Weights of a small transformer language model.
Architecture: LayerNorm before each block, biases, attention and MLP in parallel.
MLP neurons of a small language model. Each row is named by its layer, matrix (up: input weights) and neuron, and shows model dimensions 0-191. Each number is 128 + 24 x the weight over its row's rms, rounded and kept within 0 to 255. Numbers have three digits each.
After each neuron's rows, "fires on" lists the tokens most often at its 100 highest values on Wikipedia text that the model never trained on.

L5.up283:122136095137139157106097162115088107152138122121110110156096143131157120177163135148142136148150123138095131147146121105154172155120095122104100152092143097086138137116142119118134166128159073124134105154122121138125125092148105159098068113162127095116130126140150124131164164109128088133108104131105125141124143111110148120138116136137108135139119117170134153113174124133132174122155141119123129118080086128170188159139129132140137158126132126198149177159108170087143174141127077085150148122118157103106120114107149136131119105136132097090121149109079126101133114155153159120
fires on: "ew", "ow", "w"

L4.up449:170096120172175136173112118088051122132111145116115129148148082124146141127132113179081148170115144131153127130130128103116125114137122162110107172153125139144144131101098115133121122132124110136161132144133113088094156141118118098160124149108112102108134140181136122128108085135078100134147106119106137133139165175126170133153164152113133110130151119100102138153113142109083131122139106130140172133115138134132139154121159157150166147133147125162157157128128146086125155102089123106137133128133137111135121130177127107115140071187120122102120119065116128125069089118148142141
fires on: " be", " is", "ot", " was", " g", "ial"

L3.up284:149112132133137144147162132088076140103132154133116163160106132121089116111129125115113142132110125115147121102150110117123131144134153151110109173141104127159135090078063121129119159181127094106141106167080130121132202119134111101108112107111104110145147125161134115170168143104149106140094114111157143109152099179085112098149164117117119145115158142160114136112153149097114115098144130147187119127107073109147138151102147176139119136124119147126134153144130135097160124139104117127138105154166118109133167113124120159119181089134123092096130140099144116147109132109104176141
fires on: "I", "ch"

L8.up729:115146105190123108163136140091131171108183121119126129130103134129142147149137121122147157145172135123124136137127111094130143105148137150138111159154096141142143104122078094164100124096141135149144148136071174144101140155122116142137073075093117126150147138115118158123076140102161074155066136125106129118134110153130160087124112145091131115117096149084101142115120127112107101125123146105103144128115133143146117128134177155115174136145143137165125149129145165071145145110116093156150160173120109136133140168128111115131148129135124113103122152117160127101131132058123153134
fires on: "at", "ard", "he", "ound", " com"

L9.up359:114160097159123112114109152150122141130155084147122111127113132106118076149131079131077173140077139142131131074126127137116196129105135123132137157150074116176136131147142104119125129120164130082129119118158146097166114174168132101124095114100106138127149121113130091145149095126105128134163140169147155126137135165097121116115123136090107147203137144147129118132130150118102179122126109122135125124165104132135167152116098072138124140145128110146128123164097121143117158118130172119163100119121171119114112095114150147093098145118120073126101144105109128127152162152128143150
fires on: "e", "t", "us", "ac", "c", "as"

L9.up633:133082092127149104101132119150123150146162146147130159111121142158144154166151099153152158118080153126118113115167100113137160128139146152088119152123072132151088117119116138119119087150122126123141087190157140133102153112172137124137141118116092118136130100115131132124166116115148095085086152142142116130120107086122135164111115162144100119134123187104112141118107119179107120128150134119125116158104122129157160134137110094095126133118195151124151102153089142095105154139105100100157114119154115132126107093165119117083122118134130138146147156095110089147155170130181170127
fires on: "e", "ent", "an", "im", "as"

L5.up316:112129135151144119143119144114096140135122156107142135129120097167119129090102128139144179115137122135076162112121099093145164189168119130134148132086136147092114122103127141111132122141177119158126093131116143088144166145125104101137091125128097146133124115152132091146130098149102109118062128126092153133120147131123176133123115144149091122067128105165097105150123152080164123110138093130156109100098109098112142111096132136110133126104134185120140134117131103125156136121151133099141142150143159132133142120121143157072177140144174102138162130114140106105123185126070145164
fires on: "\n", " or", ")", "ost", "ap", " and"

L10.up556:147078108137167116154118125132123153117140128132090127179147126145111125152113099090112103161122145122123084138107102094100138092131141096151122165146158120137142155132129150154140117125107113121108126162098129099114118129147140125129109127146118115127105131159127141103112130147156083105098107103115154118133121138115136138169111110115149114095150124136129161166179139142164112118169118161114094135126121142149179131134140140090163160114140150174147164139126154123158171121106110095126157117130114122059108142115144073153138100142109147126133095112174100083030102132160136161
fires on: "n", "d", "gh", "ed", "p", "ow"

L3.up579:153155083124113102183143123103125164095121152118140173147123115137130102116095162119146171133128125139140131140167081136163146142160127129099117177121117111141148099103106121113127141133124103096140114136101152157123185130091124130139093141126102095173147129182121109147106106122144130148098087134153104144121148160119104147153167116117130113076153138142110137152155147123114133132093107106152126112139094141154120127135134182138153126142090123146116141146140125100138100112101112060106144125152141101127151143120094129157167071149090104148130152163130086134106111111119202133
fires on: "I", " I"

L3.up495:125084143156169145143162099143111185125109122123161110173121053146141106167108097175123162138131090121136131122160118132156150136114145121111109154130105092082105153122128132137139164119145103135139115130121151119120165161184126136126105159125140086149148112140139136110101096120114120135137135147144133130144143120093171124163145131113102099118114142170075145114152131105083137142184095150139157115140147131138132132114147153125146118118183112115148140135106140089122162118084133083140141101100130117132133092150103120128085142158152089117140149079117101138120114084151164164
fires on: " de", " f"

L10.up79:127116141127109162164106116113110121153168171088139140137137128119098143098119148121112132114074115158120152056108115136151122115138135153140123146148107123151117140115152157113153109141133121110125115112111147137109140099091089143141125135114112142145155103122159116123162121127092121110119153159132145135152129126139183123084175106156111156151088098134137081116166112118119160083167115105153143099132125119118136142103148129153138108098181088111119145181135123068109141088087126117108125104171183116113122092166091120161104129144103124117191135133162135137115133155163097108
fires on: "ir", "is", "o", "ric", "l", "it"

L4.up401:128096146156131124171124080109146159116117119085152116111143074131134112136116140138124168157144117136110151095150135124160136143125152094118089108110116146110130124162115167103132121141131121146175177099118123134076179118162112115132119208121103115147092136184144137162078145100148121110132111145147127147141185166113189112156142110132130129081110128124113131116132139109110125112125078133116147070128154120136122142084152156141144138128145096132092135140122139151090109115118108083139122106124141137148141091135082133131141126136135112115154156123133084101115123105180151114
fires on: " de", " le", " he", "e", " f", "-"

L6.up14:103127141112098099123105134126127139116098152123109113129119095161114115094108116161161156098128126113125157158128109110147130143125122124144131144087152094100147128120152151129148120121150096089077104098143113064143155140128103112120084157109097140163127112115121117148124154146071125124098158141107173155161164138141142139126110150143105161070142103105119164129119175091147119111111074150139136129088149124121132106083145123160134140118139191117107169119117102109147114129128170110154116150160134136139167109140134152068173124123159134136152152088114100099158157130170151139
fires on: ")", "ame", "ed", " and", "!"

L9.up316:090161126187132115178115131120085150128136140107145127136135142120165081118067126153099121135127117102110165163117108103155161181165112159083101144101147142143110106116133169133124117122142129145135070110086122105126143147138074091138136098157145141117172145129183082139110130116111112101127100144126146151127155106111128114097121138126136154130117092145101153096113104098149135106161128116108132124081141146131131133081125120116146155131107125136108145113113131188101141104161158148122156133144179113134165112130147137079132137117151120134159179111100113088108130108121128124
fires on: " v", "w", "re", "ch", "s", "os"

L4.up313:163125112113129146167158134116123149109124152124164198133100104101083120152155158129133141150154148104160134146120094113150131125149135112062116127128114079154121086114105131144088133128140122118123112134127121128143150145115126128096076173106132117128121147158116128151156161097158135140066116114129106146108133138115099127158139115107153090073148158153132114135164158089116125071117157114144137085141097118169138138170126202122152147146115128125138126147153133121132131073114142115125083134135128088127158126128128118137133103130100101103162128149168115131108124150132197120
fires on: "I", " I"

L3.up498:125113089148108095131110136144175117152149148134107132132212119119132108143122092106125161146120118137120134108139113127100169163170128142123124137104086134112089106107126122094123110143102143086146141135120128148136140127149128123123132104167137101135142147151153113122129147104131121078045109161140117148122124110128118180111136140119074172132113100124135129096109112132148171092145167161160072133108156128197104139141139110106146161120143143117139135125135116141075156136133142105098067118135138125097152094127078142104136116112113152121121136136088137129149142169177120131
fires on: "0", "ed", "z", "an", "as", "2"

L3.up390:178155092144107143120154138113086141112140128096134184174138133129175122138115127094136127120157165085113134142105106131129112166106147116104115134110132100145124120122095134120068154167136102089117120154120133130124181140138115101078133137112123082160135109124109131176131150136172142113096119121129142136153126160131113123157130113103167149101125141174149125112144142107114144074150125132193132096123096148154150153132146123145103129136135121150161138166129128136130130102115133172139109091153155092081139112096138103116149117117080101117143120099123105177114129095084157080
fires on: "I", " (", "(", " al", "\n", "\""

L4.up55:124164105158134116155119110116100153135167173115131123149160144126100113104079144140120133132128121117171127091138087131150164092155173131110084145133123099174129086109129135094129124123127094134129094086085125144132153129149084090112122154123110121136168123175132120127107137120121127093112117126116115131142096156088140106157126143116159149148140160191154192133142143091107176157150121111146155101116104151122127165106158166138165136105184102127159125155116152077127139120113086104128110107181139118115141121135146140127126082138147099089171133123128126110119126117117141135
fires on: " l", "l", "ir", " al", "h", "est"

L10.up241:095134159169112185111162166152147102121114135085128097137123127159111161145125122110056151135091098123129128083104127146119184122127140152179119166140106143132160135092116143138105145156127133074116152125130144120121121177153126130114085115122161109096150153095122167113130121126073113119141113131129109151139136136131160150128125129124138133137130146100153128112150157058093140105203126120147160126119097141142139110129136112112139130145162135126118090167083151106134154090095107106143132116111125103098145109123109185084121144129141111132112162090128129111117122161112107122
fires on: "ip", "t", "i", "ort", ".", "ac"

L9.up591:108125129155148097132149105136108117126152094113120141134129108117134125110046108139116133115148171136144153145125122137121132144114085110110133141099148094123095157118161165149148146160162138133184122113103105134121126149139140095115126102130122083154177163115134131152108139099103134114153083129162125140116114154072147080105121141127148124091143076127118149140156121105106178101164134153157089134079140157131142097117175114132116096085125142126125143122112147146116150089134146141130156113118109103087130101112121173122114115136147103145137197152122170129110157113163162170
fires on: "os"

L6.up288:133072132116149153142109097124136131156109158138153124148139097115132132152138133123144143149147143137142133132188060109181122146088110121132109139160126065118114082070117147153111161117150109097115110143127104140113172132119145121142103149096144091126164189164141112159129130105126095135131096133119134123112133160116104100140165105135102093104167167120155122144153137100108121125123137134153127078135108132183147128127186168151127131122127111096119159161146149095094162104126134131153110124106123134133123098170114146152147080143097119147118107121127071115117139114124140100
fires on: "I", " of", " I"

L10.up648:151132107116164119126133128103150112166165112133154172145150144144148155136119138114163132120083137128151161122136106137133145132129176115140102147083069131099102155135118120064104120096118116140140161144116106122090137138185106143114102129098106127142151099162153146160136138083174113096123117125149138124156100088116184182141123117109112161079097138133124119101105121147135155127127103112143110157155163123114164145149131136126129107122141113166156144166133146101132151097105142086092088125111149145095109085155089092147118123113168115127122140126114080079151137135118118129
fires on: "im", "p", "7", "as", "k", "6"

L6.up515:132099113145098107146126144116134117123119122111097166149123108134097093109116104167143139121103112111134189086160136111165116153139153104135123116080140149100124104099128140071143142158170107145154122120146096091069150170124113119120118101151114135142115119117138091128137104150098127142120145154116117173125124156131158133121122138123112128121153143150124095120114110136165117093142098120133114142120072139130104102115154124093159152109158201113144113078091148102160150129135079119159106115134153153128171118158084153117207116165118134140156139159122118116115132147116153160
fires on: ")", " |", " was", "\n", " m", " f"

L9.up246:140102111167144115114082105092110100130135163172090129165123131155175122134113124134127133142127130098120114152136115104139130107124130180095128139167122081116121110154124133127139158111120060135129073130078106101119105099116114138135105134145094137137096151145132126136111109131115085163120116116105113203110141134103098141169117109141097147119110125156153176171169148105124113136152157135131104105067155208128139150130137126135115140147113106151137152157108141133147185143120156131177133125115109106113137137142175117169150099128148119128112119125128124098092141116147153141
fires on: "en", "w", "ow", "ing", "n"

L8.up572:192088135105118159151123132115144141163141137128155086180123112131097113139131108117108131167086073113118138138151149134119138118126130125116110131107129102088137119144135119093096141106147138097135130171099111086152117135153149150102102101101119103126123154147127163106129168122127130151161110129100137207126142115140090110138141109116117118117120143155155109174128115120135150092152123147153171133155116151141120128127161172136124154133105113103147110153147147118118208115096074076161120133095156105132149118134139166112124099150171102135141101122146119098104133109159168165
fires on: " W", "t", " Y", "ot", "an"

L5.up734:127092097152165120141152138113113159102159122119111136116137083166146110162142144170127152140138136097150102115110120162158112119121145144103073170146104117113067150090112113112099091122148116132104077113079145134123178123171093121113079131122153121128123159135136155141122127076154116149102117116122105154129130110117186123166124135119141096077124115116160152128171114091110133121154082118114157113129118149121136160141113118111151165144115134124158181140138169096157139091111108117141141141141091123138137156127114158149126123128108092128176152120120153126117100085123164102
fires on: "at", " com", "b", "00", "if"

L5.up672:136127117149134158120170144130151144122115112085147143135171115101131103138112112132093143123120117090119159142146093114120115129144157111123129136150117141165158119110124118129106143108180124117183146132168120115098137102161116144094115176091151134146117145143114134126046140130125084115140120145107121116151150168110153088133129160123135127106136159168108145136161153148082124117138071145114183090121118103133124136076171154118148125116164101140127132134118145127126115120115112115157129073126120106153118109168122096098166141143130069089149182093145066116110148126140135129
fires on: " de", " le", " he", " of"

L5.up166:141149115153141134162156086106141147188124131138141143138175119100163150128110129108119160132120132069127149108134099098145150148118136132080140144114132093161127100172110186135108127146115117124130063158131116131105139142105125158133118138101146096123089161155160119152139168127139120143111108168131123156142112125144135191165138149114115120082106113119143108113168115105090112124147163152146120091139108164155135098153138152066177141104121123132120122123125159131159110093092106116116110144097128123128131069093099137158113079125090117081144125140138144123120146125149152126
fires on: "9", "8", " 202", " 201", " I", "\""